Part of a small language model's weights.
Size: 13 layers, width 256, 8 heads of 32, vocabulary 9056, 15.1M parameters.
Architecture: RMSNorm before each block, rotary positions.
MLP neurons of a small language model. Each row is named by its layer, matrix (down: output weights) and neuron, and shows model dimensions 0-127. Each number is 128 + 24 x the weight over its row's rms, rounded and kept within 0 to 255. Numbers have three digits each. A neuron's up and down rows have the sign that makes its largest values positive.
A block is one neuron, or neurons of one layer that tend to fire together. Before each block is what it responds to, as a language model described it from the Wikipedia text at the highest values.

Responds to: Word-completing suffix pieces. Mostly ordinal endings that complete a number or word, such as 52nd, 53rd, seventh, eighth; also last fragments of split names and words (Augusta, Catalonia, disastrous).
L2.down67:116098110160151127142105129104117143169122149114131123148107106086120143133077135123148087102179123176146116113142126150107153137142081131147152160122126111170128109141146141157184164117104138138128154155107125152179154122096154117121140100119122133170158125118129093097162096156123166146099150107140123186146132127122115139132096104124164154138149153132138124154128136111137112111081
L2.down122:141177109108122122127083162108156104141150130098159134092120160129149140124146106123131121116137146093134122111138175146125091153135138158146149144097176119135134163144133138158110113126167086113145094123127094111140127129095143131128153137119130158107142123152099171106108130120091127139197138120135127108092101141133143105130141092124123146133106172161184139111136122129121119104067
L2.down217:109125142128122079113088127096110159135148139135109110099085131122107147154135092131144128134133149089156115119099093140148111133115145152115150164157136088154122146174114147097128098131113111139133138155100107130172120112130162132106104125116158108106178155096125107163145147109159125129090106095145143137134103141152104137098133112172088124135102114180125114136161102133082088122137
L2.down548:131105082110107155117129142123175192103151104098126159119090126118151136187153131141133104140165119086130180168147129139112134128131147118130117170117166118118095112148158124110117087179149138106122135125096122124109165131145116136160151157112113155153152168120165144136138146082171109124118150157107135100100111146142125095133108120159144099126140088131170151144116134097079126110145

Responds to: Paragraph-break double newlines. Double line breaks ending a paragraph or table row, especially just before a new section heading (== Cast ==) or a new paragraph starting In or The.
L4.down27:124113131137120148115171112137120092111154123097133097126146084131121098082105164133094138139134139130171103105115167077050128129101099141132171108148137179153109140113094106132158115140068179124114113111129145091133115123160120079102159134167142146120101143119149141145111170109125177133114158105161109163098127140131157131134133182162118100109115133132112135107125165085125139107134
L4.down29:114106145143143140181177107129075126154077133123099119144143124135134118150143134139105113087113111117118139151126148107138105118148131110128107118144121128130124140096072128100143122123116090120143158150146125133143138122123097133134110107157123135111129101163111166104119116160096140081131131147084099116101138151135114134122144132101105158118164147140132104117150133102123129104127
L4.down44:119077145095090130134110134111137114157148083123096123124107148156112121135075122142160089147132148165144165131128116125142136115112127113163084132126139137096130128153118156131127125130119146158104140110132151157146118125135114106120088082131131134090081107106111117115136113120167170105109159174128183094158138116105142158136114141105077128159121120122092160154133141170122156177112
L4.down116:104105130143115169114115128122127155127122137123113146101133139113100102131132162117171129137100113128158127122161136136102125150123095113105107086122154121138112135183105139121126137144155127122113109135157112152110124120135139143093142126141124135108120137110139153121111121138177119116119139137136142139121103138136132127145126143114134121105122122151090126126122127136123114116116
L4.down182:124157129138125102140147089162130154109118130140106118139154139120146126148141151146148158120146168077110120128118135129108113123119118134128128137117131104182121131131104122148124145138137108102138101112137115108131121128129130111145144089141136089148151100094111133122132108121093105116156118126150107124109112109121111128157149135085145113094140100096117139117137149130139130133120
L4.down243:125134158110120149156085064113147089098147137120164120111099127152142145121106149140119118117101097115131149115147127159120143122152135130131115172119112129098125147122123095120120117155150125117108114085144181110112143142111171125108108090164083121139153129113104100133093160094129146107150114160134151143138103114106132132068123109145112156140108121159175158102096121150114091135060
L4.down316:130115111115119137152133146150114083120136123140102128134124109115120095132121094116110092134112137115119136131128106148108137159084119129077111094135124134128132164117082112149153137152119097097109092139124136177136132146149122123112142130100139108160141147137154170122104119138156141132107135114121133140136138098118121123143125113127110116138160076141130160157159069107131114117141
L4.down378:130176097118145157104136117142068152119079117125143095139145143126096128144131143124163122151115117122168122160151113114154092127124106145103130103119142136126128153143133156106076098083122114147110157090110102149149139146137136112121113111115132139140104106101140156119121123142130175089120111103159118123131119107130176168120117124129143180144135175182102148117098133092143162163136
L4.down382:138140142114134110118126126131123141117128108132117122140138139123129145134142137126100135120156150082130114143093143144090129121128124139132143127123123128122136133115123105126162151147133136119104121108093081130114129126109115112146110106122132114164115119140138157109113145109108128120125137118171099131127142156118150146130130110108129105104144139134124128150127130109145128125115
L4.down489:167103120102161143130128119115171111141109141127132147140152153141128138145139115079126140168113108134116121130146133145132153162090125143127138087109104122123114133127107109138130106098141114088124161142117111113136176109127085118147117115115190149148113130143109125116132178140135147096111102153107121094072124120137139123173062137139140096122116147145117120115136128107114117101130
L4.down558:159092152119126127154083128166138155114165072120111146078120133137144169132184115099143126110131145108184139156154169165113145113134146162132121112097119163090088132143154126162150156137124145141114119120156059137145086115131101141124094147133148180145082155118126123117110139115151151125174165129117138117116107135092128133138131174123148137097126133151111116119154172152123120104147
L4.down610:131149167114188123099113154136108167136112142167103108102105126144106140137114093115147100154121134107138120117151169103078105112154142126114134124121148105160156124115116124123113161106137119118166101110136130146140140129103133153105134178157128120148127142107135135127149093144135098106090171129109149095130127142108159144148147144145180098126077150130132127144176127123135149153137
L4.down612:168090102085125119174063109137132137134113132127123130098147119120128116122182103094150130102116148102156133123162148153128144107121130148152108139111130134127123156123112094141128145152137139158130107125144090108113146105142139105111104141118133160126142158129119106149126111120145128145170147117129183135084131102117111148102119113123130165127141133205139104134155124114095073095128
L4.down614:139144158133109180142119094132117106139151138110171137158087113099134139108168131139084141152160151150155137121106142139138134141143134134132175133164140085142110108145117147136148166156149108153186135168089140151137119073156085132146109140169178130145102124156147147121131148134103149136111122079082123155114108169158102080124125132108142122151098138136147101112145108112138113148116
L4.down622:119148146128099136106114114115152131127144120147126149136137103104136106149138110126147137127133141127130117117106131128101126119116124109143124130121102121097107130140162120137133121122122131142101136112106105141154111118115114143116108125179113144135131121125105139141140132115138122115137132131139120145126130138128128140139123117119116133149113140130133130166107139151138130123118
L4.down680:127126157130097117113135102132119084156129108120142105116114123127136094151167132132129144124146176140152170141143160116134133136142133096149172155135124138137102106069169121153133152150172140089124126100180104153124156141147084127110137111142139108115153143137132108143128156105109127145109114135125111178101110153122100101164100137143129112126124149153150135126102141111143121104131

Responds to: Ordinal number suffixes. Ordinal suffixes and words after a numeral, such as 5th, 21st, 3rd, eighth, mostly naming battalions, baronets, centuries, places, and editions; weaker on mid-word fragments.
L4.down21:160173139124106114144135196149125173144135117123129135113136139138117112099125119148115118116132099117117118135169117152141119088094118132166128144126125130099171168119163119135174115156142143117107144153095096154173123139137151085143142111109197106142143171152130132137143142123114176124108124154141125106127120161112156126107160142142123147147150129117128141132112160187123107103136
L4.down24:131146085128098127113129154127106108153096133124128148105125137151160128136097140115125174148096079161115152095100146101151110122097132139136131139132127085118115166126117121114172160124116127108151098084129105137133135138148105111187093114133137158097140163139136134137156101151121112090154133111082138122114112104139141144124141128125130104145098102144134124151116124174128164119139
L4.down76:184111103139160127153170106169142129119110122140153128068133096106126133133162154120141120106150115176129146126102126123096115140114130107124137159154096112125107111085130153146132166155137127123110108138103113112067095108127143136086107158153086105122076094119107102145126133136109095170148105116099160093176137135094105131136130107151134115128074080121118151175104139148106135123153
L4.down108:126088158135143105167127164128141092148153164141099055124112155098109104118123150114130162114108158146124128126123141100127140135086097109139158154141138121135113139136122119103132109131153161121131137171135103105137136102120151115152111111094147159141118129150159153159157136126158139045141160134123134117113153122169115170123154161143110121137162160151140171140121170103151152129084
L4.down152:172145155114116125114145095093142115107168107122120098112102123163166132120142135122123153107123152126175160127158114107145150139121171126164152147101140125129074173123122131138122172124131117106134080138127164141156151138130063112121074129163159130157130142142139102095157140103114138105120149153148151145107136142149127144149139119114158164131145157139195124130117123116131095092131
L4.down177:153120144113120149097150116147133120133129101160128133138164158152171125154131155135147143108149094118137096125153146179100100104123137146104088098145136126083110136099108141161115155159147108119131135139149095103130191105087099113120105147129164145139122156115105118136135144144104093115119148095122085111090111122189127140126117117174146166118077171160150102117124106140130102114168
L4.down204:155149116158121158113138146168142122149139145118087166146119120107144138108104120152096136102109182128091123117140140159089126129144155160133113159112132153152144138106165118111126137126169109136149114157124122130178150110108166116141100113154139148122111130169113115137095187112136147139106086138140123153146094155164134114121127157114150099142143136171159128125175109085153187152148
L4.down214:118128124132151099127138119159141114113141151103120137115125125105162133148113154130119131114151119115149135107139106107112140131138133111119090139118114135179124116112091103095131112158137147145116145130114097152105133139129152086107154135093165139118109166128119152104137136165093138125123109153111127118117148140119166141154160150160136105095129128167144141119132134094138113114135
L4.down222:132119114094150108134124102117074164087118150122149126107125139090175128134129156105167072098126117150148127138162117143147114111117140132125154116160138125162129175135129102131176085132127097098150105138089131101100151154163153131130139120141147174109131156071108129163069111144170095114112111085102126112128141142152146134127126089126149183153176126114149134128122173131145146160123
L4.down308:129167089121135153131166128136157121103118123131140132093097140080147199137128152128142093081118139114141092096101098150116135111132105131075093097137115144144105101165119135125115160148119133159118114148115136119122168088108110138132117156124129183150098095113149161131122098106101162128069140142131141138114135146097121138113147132111111167115121126111134120152134142115126078147158
L4.down350:144148113134152124104097137129097115136150141152125081152139151111136105173145145133125174177132123095153121144130084128126118133140111135125159133107149146101110137084116113139137140155119137159086149105135130067153161120148125150146156092107141110069138149092154169132134091080138145104158146153126104126148162150133107128155095127153105139096115125107098140168102139170107155116130
L4.down385:145140114106138146091147118137151126184134140117121088122117146127122107159150148105117153111162162121147131135129123132122130131098122177134117115126158142147131093128108145143153149096125118116124183118121139109113155103136114138148088124113092110115097137125148148110143136109088151136125106130151116122125147132185107107108134113149129120115086121141098125163170127136120134127081
L4.down511:124113104105143119110159161118127147183135108177125171115162097113159125120132147119128182124082146142091114136155113114155057134141142105148148124123081121150148140106130139082158099143161106124145129131099106097177145130136144127127147115127163170086134100074127111167111116152103106101120160111133074111109127134186154122119162126183120136131137112180133128150142149151142122129128
L4.down613:131083157132147120125127094128126133151112096114160148135077120134147144134131146130118127129152143150123139119159100108166156142095182136132152135115081119163099094156119126062147123160119107114168133113114158106101160136114161134160167127103120131139134115154101143113130174121107162117165169115129111116117114106165147129126112131105133129132137135115142121163110157142119144127100
L4.down628:175156110126120159190129143139163160088103140142147093093130114138146114113162122140106100159094089108083120122145162095100132153078124158168128116131136112135169144112139111102143142121098103090171115141083138177098105125115126164111124148101102109130125130116139129098136148144112129107132096130124147102148124105135131055108152131120100135146112119117127106147126136155149091131133
L4.down687:160142110135111085094162120160111155130113128075116163088097086135108124153152082136170159111129137155121126107105140106153148125139150130124138126123143106090139101142119155138147138160165118090118137122112084104123148129118135104110072114120106115156087121122118186148119132165119080099120101126109112125098116096129114141178122154098138131120139154143163135165137129110127158081155

Responds to: Clause-linking conjunctions. Conjunctions that open a new clause, strongest for concessive ones starting a sentence (Although, While, though), also but, when, with, if.
L2.down30:171109108114092105097129138084094109135106160126115099158074155104122100122111147076136132122144079124190131115190148178189133113155118112099109111146148123127126104128146129110146143122151088151119130158089104127158096136136133098123113110134124120147115092113099130107114122127146114119149106130142101151137132150135118112103106144125099092106177118105150146152135106124095133151092
L2.down157:131133160127103139099128101117117120137095137120129126113149172100136124107102133103147162105129068109131148174119126153139147135144116140115078112138138155123111132112146100094110097136155142114098155128141122160090131114114138142150108115137128142168088098106123190128135097150163138140128104127167106130113097137107151126133104132110117123116145122168095100134116132127105112128123
L2.down505:141128136084162142143120117151147138141128130123105102119128129112146163133152132085111088123136103125125178106102103101073119154117122144165126154124080080121156122155094106138119160136142153143110126092143126111095153108131086131116151130122101130133102096131104142108094112128146139139105147136147126147139123121110124103086132118149103140148131078064169129143169109130118126135130
L2.down631:120133151161150121130140113161129127131172138129150096137120106101157146123154148110132152110144137082147122129117112122136138113122138110090132121118130120121115149128151111132113117125131133114137199101129111122107133131135114104115088122161173135117127098100107191118109160121137102120123085130140119117104160128153087111121116129089112112130117118105164097118115097136116102144162

Responds to: Preposition before a proper name. Prepositions like from, by, and at that introduce a coming named institution, place, or person, as in degree from, composed by, studying at.
L4.down138:155091110128136122145111129124118138106148148101139120116162123084114119129106154127093136122128128125119119134167131127096132131128135152139151106154136111139161092113129126115157134102154120132122144117138089120126083125119138139130170115153158112142124090138149144109131135131146115101142125130089122112089137167121120145148130132127133125124116136121122099126111155109156117129126
L4.down161:148146171146099113167051106110148165134103129089148159128128116137112112110146105126131123096096081135164113109092127146125122121133125111154162106128088168158134136154121116147150086122131182113149093109146107126136140143074077167134109123122154160104133156116129162113150135153094125098135102133129097149112115161098113151083086125117139101147175126133134141137146142117089118097154
L4.down169:093103156100151133174077151127136112128152124062127129079113152150116124142148145122148147196102093124071124111138099118150176130121113129109112115153115110130164129144111106082164133126139111123159141105134097117125078140117123105115157104149092128120128129148112078159114165121112147100115118135123133169107128135120125117134132121096102086145160091115137110168102151148142088117095
L4.down199:108086149119137129140143109119108160128158130105098125120111136113078106166070108154177128152092093137112129109093127123111151124128091136164118160132116125079149107127170100132127191149128115139142093120141148116133173163168121152119144121145107100098113134099123122121139125166140120144096083155139108130121124126170125144115131133161102095141142128155125145132110097171137103172096
L4.down240:084163126118127147119135155162138152111092138090135123187156094105150127132138123128102158114172161110159116106143161123112091139103148097140118170110123151091104112120124100124153120106114125103121171135115080116110087128102129152138169108112136136109140127117150092106175161087088141125098122141109088082167110085180121121119172135131091154156147096113127145128153157151096144113095
L4.down272:142102171068126110152114096177177143127145116127079160123120130133111077127136117128132134119116141133106136098100113095160120111121136124147115111162147125111102135126138132136165094135154132136142133133122151117137052121140125143116121142122101137135102127147148131171087173121146127090124171106131159117121164168149098105126096077133129117155147148150127149123134102154138103098094
L4.down380:116135174152103105129152090129109162112169160130147133099113129094160143089111130137154159133107129124136121105150145122127118151110161073165106088131116159120160159131132102108121161098128120122111132123136163119125125129133109126100161138143158132106092123154108137132129077137139141096154145121104111130114136156107128112153101118103095088129164138123136167124132153123128114119137
L4.down389:145124115157087129126100085116084071155149168131130083118143124124123121134094130141134141141162091150120147156125131064149130156139132095132142103150149135114136111142134128100123133131111092113172172131101136121143120136129128117109112119177107086171138174099178174149157122118129105103092119101125103156139137166154137120078121139139106140115133119099131083138113116126108148151099
L4.down426:166150145118125137148123131163155121124135117108118138125128146138130112127103088093172191126151137121101147184109117144159135120110125111128146137113127160107140133092126133177127092136151128098092137076098115114160099134186089154105131099093110155180106124137118144137136133125176136109146158138131140130104142157131136106145080112147142147132150141113103136138122124160092166125110
L4.down427:099156100116096135095130126118091122133115113112142143129109122129098114129088094162148135138141116128156142136126153107093153165157111076109148145114159122102139125072132123115083127122159098108088125121066155165146146172108119107113117128124136169121100134131136106179117147120103143155111116079155159142146102083152130101147150133103121118147082162089156117117116111096143122107111
L4.down496:103152098165134138125134113134078125124136150172162140130086142122144128122150121128133110160127085123145123136146145135115124191137136159142135096112053127172126124074162141123111134135178160121140116128136124093155111141127125155122124148139130109106153145161092147085127145121105119140128145127061151153124124127125128125123168124158140131098109122091147070143131106125133069117163
L4.down504:129115108124126118093132111140122153142144132105112096125117130135090138137162152140103140095162120099150151127127112135152148135146185135148171109127110143096133117116136134129113127122111143127128127100146144129138138147097131114128133103142148148107147110121139119126154136142066138138094133106094129150114106170144137128142123091127096136092133123148154103131129151114121144107138
L4.down543:110137128105156118096116122131141106177122109148139101144084114096167149160139149132134133090126159142109133089154140139104115124136145141097115116136126148154125138126113134128110138107129122115074152139115168084124112172128083142100141167114092096136107130110128127105147121146144145111164148137173105132126093089155125124190119088146174107151154124126109128123147142148154129122100
L4.down597:114180098109137155130161130159104111178132135113130156136109108104148138120130108121160111128120120153121124122141159133111098132123135158089068092140134097116140176116132138161085177101111154107130097180105160127158139165090129120092131148118129179107122108170099120146158152084109127134153154069128141117134127123134128097154168154111095109146098159158111118121141161066168154155109
L4.down631:145141094133131099162114141100125104079157125125097144187138138131153137118114156149162116138117119125080106098177108162133138126094096151092126148100099111134161161128129107087067147116108143122169122131091141170150116136137133141096129128143151102125134122091105124147129107158109091108149145148094155122119159129131106132126142103139146152143142136181163123167095115100146094131161
L4.down683:145157132122127136140126133160148096108153138157121096147126121155144154110141154188126128117120167117083135074108114109125118161153108118102182098166129160096117137130111141122115082129123156164118066137130145118158075136105154114141165118133157131101125113122115121116157115071138118158116098108135151186193119139114116176144130133096134125107132137088107111101154154135131141116144

Responds to: Clause-introducing that/which/where. Words opening a subordinate or relative clause right after a noun or reporting verb, such as suggests that, the fact that, village which, school is where.
L4.down28:127123145130097109123107141109129089111131067099111118121100153121122130136088150139123120109159103121138146124129118152156120114088120122067151109129151133155073158128085131120160141115127145117163129138133051109126164127127134118078133133141151122151095139103167167097139116101076129125139125109112122120127116152117114105156133111149141132106116114110137099089143129168139140123148
L4.down37:124127166108150138122094075136125053093109114111141148098117111136135152138155150135163113104129150150135152137144127149168125121099151107101118126129101126124154133065107126106147102143170134128162145081138114128137119111121145133102134178161093145167145124109087127154104126149105140137122121105114113131122120132163092200148112070140154121134158144121112112104115133110126139084117
L4.down38:112149168082116104119127096122124075137107107143139163119092133105111089126121129142091165122115130116128118113097129121163124116153096130172140121133134110165125095139145110142143085096083126154125105078165112115121133127111074110105122128080116118127138113099106105134132130146120167117180099112166092099106149155121064127107084121127117114133139131130091129133134126113146089126174
L4.down218:121133144156057111145170087092143069087138151142109104106114173107104144104103164125140110108136116158115067099143094140139119144133135139118114149137128169138156135132117099084101112158156151152107158133114115152162107110101093099116159115171140107105154143107110116113116120140139133147130135108108128153117126147118137146158140118096109108124134127137125140118088115140127152096121
L4.down260:189114121133100124072169128132117100141122131128094129103104106141135093156108137161099143129155136127157166114139094133095095171154073124145141113157123107137102091097128119144097123121150148148130147152131094121105145101107097088104140147113143111199139137181104125155123139142164169127139165093134126080128128148090143106112132161109117156139115114136115123157138106138114067109152
L4.down267:145157164184078114119104153105111141146175152119097135134102101119146137127104181146150127144138106107141138138166154130092094135122110120153123112120115093102130111139147105123133132125145112134130163132098129156145170156119150108129116123161165177150127141082060107154119106136102123087118085120149150173122107120114116100142118125139136119076111152126140127141132115151181169146100
L4.down324:166130140122126128132125123133145135103132099104160119119127136129124121113129129146142135118137119127162134140164102164190129147140128131117153132105142137142144162155133145106148121131131144117136137119100055101159117109088079131137144099166163113172108153127144135112150167094162140140167143130131086103098112171098099123121129148150142101111101146121114105172134142127119132113169
L4.down327:113113102156123114182113109083102141111138091115119134104157082140140145138127136080122101156153124101120126123111139134154138167098151130119117098111147103141097130127136085102127138118118156154116130102114116140089136141134144167107160139151190104118108143144143111118123150113117130088151122157091127155114150127124090112127130143081105087129178104110102134135102112119136115106147
L4.down342:113097130143150152152180133118125131130141125106177089149159126137113141117107161141103149136122115101147138140136115122098162133117165117134135101135149140138124140085115157135108132132159146104155110131145088131075125164159110114161135146138121111130110166137128138114162124130128113137143117150166093131125154167158142117116113144123177144125150115103103098153113141139136095106117
L4.down369:131073165122128114113107121144130139090098125103138102095106133141122124102114130095147106156126175091125137160139127147142098121126153100119102138107115103155118116147112147130133100172133162110132157121126092143127132122119121128106125123158131106093088097090120120134120124126151116118121144159136165078072167136113112130186174159112106106174129099161163132103095133100141128138067
L4.down383:138119155141094129173118141113140116117188131169140135111129120128154161114086112115117134147133103180114165114179139109159116137102100155092155140156149129114157130136099114116147107151118153139117164108153134126146138157128119152129120137143174152086164119121094079136114111094093123128141115119125146142123126134161134125123110104135121098113113097101139169096112167102154155107113
L4.down520:160150145139096145086144094137125132140132134105106143156128116143129154144138111135117098117144133099131170133124103109116133166094144133128137107100155154133122145141147087153128147108129122094147107107126145125139154136161095118195153109123143122142156116142109137131119124102131099134124133129077144111116131126110123085096118104066114096119126125114148143101138126156114124088106
L4.down537:145127196134143115151100174111154128104152084104146141152092107135077108147126143128117117103160144151074141158138146128160130125116117103103114122123111133114149113127120109136148125115125165077147121156099097120147119093094106174160126134132132162138151121139078157165114150138097130103142097095142167128090146129111138130102151121111091115101137072146147111112147116123122127121115
L4.down596:175148139114127145095088140148131136171159126127147096117102114070151166113118110124140120118125120138141112123159129149160135124161108112182157110104152143119153110140137172140092067194140099158100137137162141076111108161128115097099152099119140125117118118103086144147091127137065157142159102113134110157136115135122105082127116102164149167150093158121130155150108151125138091130131
L4.down625:149124141153142146126119126109112102165120115146092112163065143121142161149120150135134142121167100110112142106143091135136156126120134140135109081151146086111091140094120129122133125121112128123093138099126102135123118126121113114126118104128126138093083118138128127151089110138136116111124113100129124136115168147154120149115131137106133096127124114137127081155122166140156144111124
L4.down672:116159155124113110098115138114104119129141144120097132096117145142103089130100176147113131122122066095132166111122160153129099120160119099136156095082151139104128109128099061103142128154159167119149138123153182125148118113117155117125139150156131114106169139119150139096159129147116116107108141133158149142117120170106124137173139159130116121159127138122118111142165114117105129112172

Responds to: Paragraph break tokens. Double line breaks ending a paragraph or table in Wikipedia articles, usually after a period or table pipe, before headings like ==Early life==.
L8.down366:119139158114131138153123119144123118130129119124135136151131115142122110114105133134135139123135130123123143114113112145140123158086109110125138104144138149123157142130130127128149136138130122110122130138132170143134137121128121122139107126104108114129154118146120143104137113149128130096131138146122114139156126132126105107113109135112138133143124150108121155112124112120130115118128

Responds to: Birth-year first digit. First digit of a birth year in biography openings, as in "(born 1949)" or "born July 19, 2004"; weaker on prepositions like by, from, with.
L8.down629:139103120106092119080123091140116147147115114124138134153122101123148081124142121120070123116170144101143079160148151141103172122114144124173117089124139150122150146125058073116158157108122107155133095131135118125129139106112139179112127128109121130114167101142121144104116091147160163092161143156077146122105116062144142091140115145156132126106136087164120125144125106086091183127128

Responds to: Mid-word fragment pieces. Short word pieces inside a word split into fragments, often after a prefix piece, e.g. uc in unsuccessful, crucial, education; c in ascended.
L2.down76:141142143129085121083088166093099156121139101094143102148103135128143145082132137132112142134174120104138192117094085129127133109125078118147115130136131108107105143120145135097133126144108087130082146155130115157140100126102115135126117110121124148143164159142102104112114125150131162149145086155130141134149118178171156054131144107153137134118151136152127097105125138139141117150122
L2.down301:121097154123102130131141095146139148123144130151133108113101155143105129143100155130114147123145138198107139084077131098158141139070090092092127153129139136136126178105101167105135108112150092129115112143134151128158140101170095156117139127137102133117128109162171098100100118118175135113126091112120122081126171155148153129146128112083145104114154095121116121098185133128131163174109
L2.down546:154117137125121134138126117121127108143099154135162086145129117152110150160180151113111122140138115143116140096112137105137075151119140094119096098142111142168161125167115152144143169191089132140160107154105100106130143119121146146131144134127141132127132140117087104123142133115118130126138158139138108109107156158113132124129165134164107168132128089186097152138140185144130142141099
L2.down559:083131126112157112143126103147136153130138161149123105132146093127162130116145137131128126118140165121140122134126120112163195156153143133100128137131172119143100169123164117139189134151107139140132130143139143131161132106137121146136132129117164112121116152138094101140128159066097186136116137140128154093137119148109108106114157126122157123136145115122136126117138180176140111102141